Weights of a small transformer language model: 3 heads of 128 (1 for keys and values), a variant of Muon for these matrices.
MLP neurons of a small language model. Each row is named by its layer, matrix (up: input weights) and neuron, and shows model dimensions 160-351. Each number is 128 + 24 x the weight over its row's rms, rounded and kept within 0 to 255. Numbers have three digits each.
After each neuron's rows, "fires after" lists the tokens most often just before its 100 highest values on Wikipedia text that the model never trained on.

L5.up540:111140144113115146128147094133110137096126114128149084094137121111113126146147132133103113161159129128102163109085148109130107123144133122172167115129131090133131117170119141132158121130164133109153143097112078094107150124157113095109150113147085145147117119116141139127123137135095125104102149145124157123154130188142147144141090140162127152083138146089114118152117121049115059162140092105114144093169128117130122151109117160103071123167130113148099136172093156158159171104124152143152122167120143180131154152120133080127175149114112090148147166112152145137092149137136182164
fires after: " ", "^{"

L5.up1368:136117158133114168176130102137111125127100139109092137106096101124094108095117138123091153112127128103138178169153167132088108118115136130163117144140170121112108168118118107106134117120141166144135090094140128133122134133163122115116129145137156118157135142145117149113095093136148116125135132098125149157123122147122124134148140131116118100147123124113136097175140095129118141141082111140123096118192118105114112108122169186101170152102098105136154119145128135159101139185130130150077119125113123091150116060117149097154167106140122134107146157138106086106109090142152108113
fires after: ".", ".\n\n", "|", " the", " |\n"

L5.up1222:112153138122120132110115203123135142109113075138154176107159126144134141071154151159088172126127188091100118095100105160118126172143127092132101114156132126127165151129156126141143155116126135120114098144116124154095094150114143143170123106121089095082129143106144144076148140154124118112124132147132121093149101119107070134142139118130093145126165097114156156139144118083113121170100159097119128120124068150119122118145101161126081124183122103120138151123150160118088101139097108161124121119113140096134145090144106117102142120126140098146087146154117145129111118127128122129
fires after: " ", "\n", " |", " –", "1"

L3.up1203:090105138102162102119131084118149114094096114104134176114111110116113116127130132138083125122130117111146101172109136155147116138142132167117144124125151069082133120108135132129116146139110084149136096144146134141132152115145128106152157136103090129116178143123144149103136118101189169180123122100154141134143135123099127115152096133169115169065156147137166112163154091139083137109114125122126073134149113161159129110156130121113098108100153165165148121105152097124137104107083122163083097136129162120085085121105181133124150150131128129181103158148111142168127093127149089101
fires after: " ", "10", "15", "13", " O", "20"

L3.up442:132100203160189157149123138116104106123131115169117152192204126122093094166134135144133135071190127134122157066146112142164114120143076135141141155094180140125104128134130135108147103148140086132142144142150134131147119163140120095131119142196159105133161119135136127145110115136118145094114148119117118163127132118144114137151175160157123138107103116090131142104119109142115121155134156107169136149155100099147132173089074103094105154119086130131180128163130104150108139098092097157137111087173167123127141125126176120155153123095150149131096120142113153107122139133137132094
fires after: " L", "m", "L", " l", "us", ","

L3.up352:137129173124081113150139167102120105142142130101148134138090125149133115134108135093130128116165131115158118107115147128138075123137102106153144115175124107121131186119127118160120107108138156102147123092114159121091096175160093102113143108074098156139136169134128135112118073149112122131133100120117095106121148124138100137163086097106118127116137158161091135137100119162160125114142121118111137112142152122098107119118144109125107108117097098110165148143124062094123173132111156115122146158097121106144179166175132140138142125103083176143094121147114126127100117144125144147
fires after: " |", "|", " Sc", " E", " C", "istics"

L3.up1420:125120133117126124104130110164126142160110120160134133165120113070127142135133109167116131102106180129129129103167098118134136179108137120131116157115147138126111153135066106120076120122158126153131120133126157156162109136099117163126139107114121137117112112135162160155112104108108143183129121119115125192127114163144146131110130118115174137115123148152100112153149094122164085080137089127075110106130096147149139139178132149158113152101160098129099119139102098152112120132125138111125168109126121160131129158137135160125159128117121131109133070124149136125157135119137109108
fires after: " ", " (", "enn", " re", "ou"

L3.up1425:119115136113120132124161116136174101122109137155120081153153107085170155182160139113121121144144135124138178148156131099150173134155151097154139149100160140110112131107133131121134125114128150070112121120114140155141140159117112107114128119127164142125132145116117133133099136121125122128150117115113111150108103163095133115148117123117117132095129170128087200136163117162149139176129166140149095130135121103127098113164145081127135082146110123160136140135129119165078153116106105136137163121116114131107156131128147145100129083135144128154122159093149153200121115123107131071
fires after: " ", " (", " the", ",", " of"

L3.up844:146182127092090178168126129130150126144140160182115120100138149144139157118099118157109131129151130116117135162092135119089113138118140122102148143132115168149113109112154107118148146111160126096198140161147126118101105098122119137155104152157091131100117132121097131135112162116167137109162110138106121126121069124128145130136129142111090107118085071131146143151135125126106122100146122063129089103117128113163080137162132125122088146119097149142146129117182166124123169153128073134105125125156119115142158100150096117113097137161113089104124098155110163137139133058139162120
fires after: ".", ",", " young"

L5.up1135:159149138160156108140153093136132090129142111113115117105137126120142158153117143109148125120059125108144190093129175188124126125135158139148165102123152135108131110147132151111122111148139108090176146143089133134116152160141092158123088120123080141133139144178099155110097110102149154099172138139107119124155106118132126122101094103126147135110085106115178139138106111139114093132141160144097105113137094123168146150158105108144114119137149148179060129120149149136105122103118120083165146097119125134121136134140092099146146115156178119110106106107092138175057094102107108145
fires after: "a", "iss", " N", " Uk", "es", " New"

L5.up886:108128131162123106120133094120112140101150126150122139181105127131090091096139090149159141115147142147156158129137107173120157124125108119146170106120147151152110147098126069099123131114131127120135153099168125119083077122083127106130115080161142177130145142090124073102106088092195150134120123148131147107154126112093121127134127094140072150152149129117115161149149161157083136181126101132114119124150134125115139161141137170069132110138109119153105135160174150127134092101125130108162117126139140160128096143141136083164126157126164093129141142131082153132139141145175115125
fires after: " ", " the"

L3.up193:134159127123094147131097139125107116149130103131161155131141154162128095109125114122114146130135120102091171067106100131085100123134072103146126071158124096136139127129134121109124143126132128106147096159164145137156129215136124149136129083129164133134128154173120147118102144125147147155112118134112127130137110139116155100127156163154171159116129127101093148163175135189103138142103140122175190151145131078133099161102114119139104105093131164114115102100149144117125150094113105124142123118122145133129113139127129114077112123115149118127112110148126107156096147114138120181
fires after: " G", " H", " B", " S", " A", " M"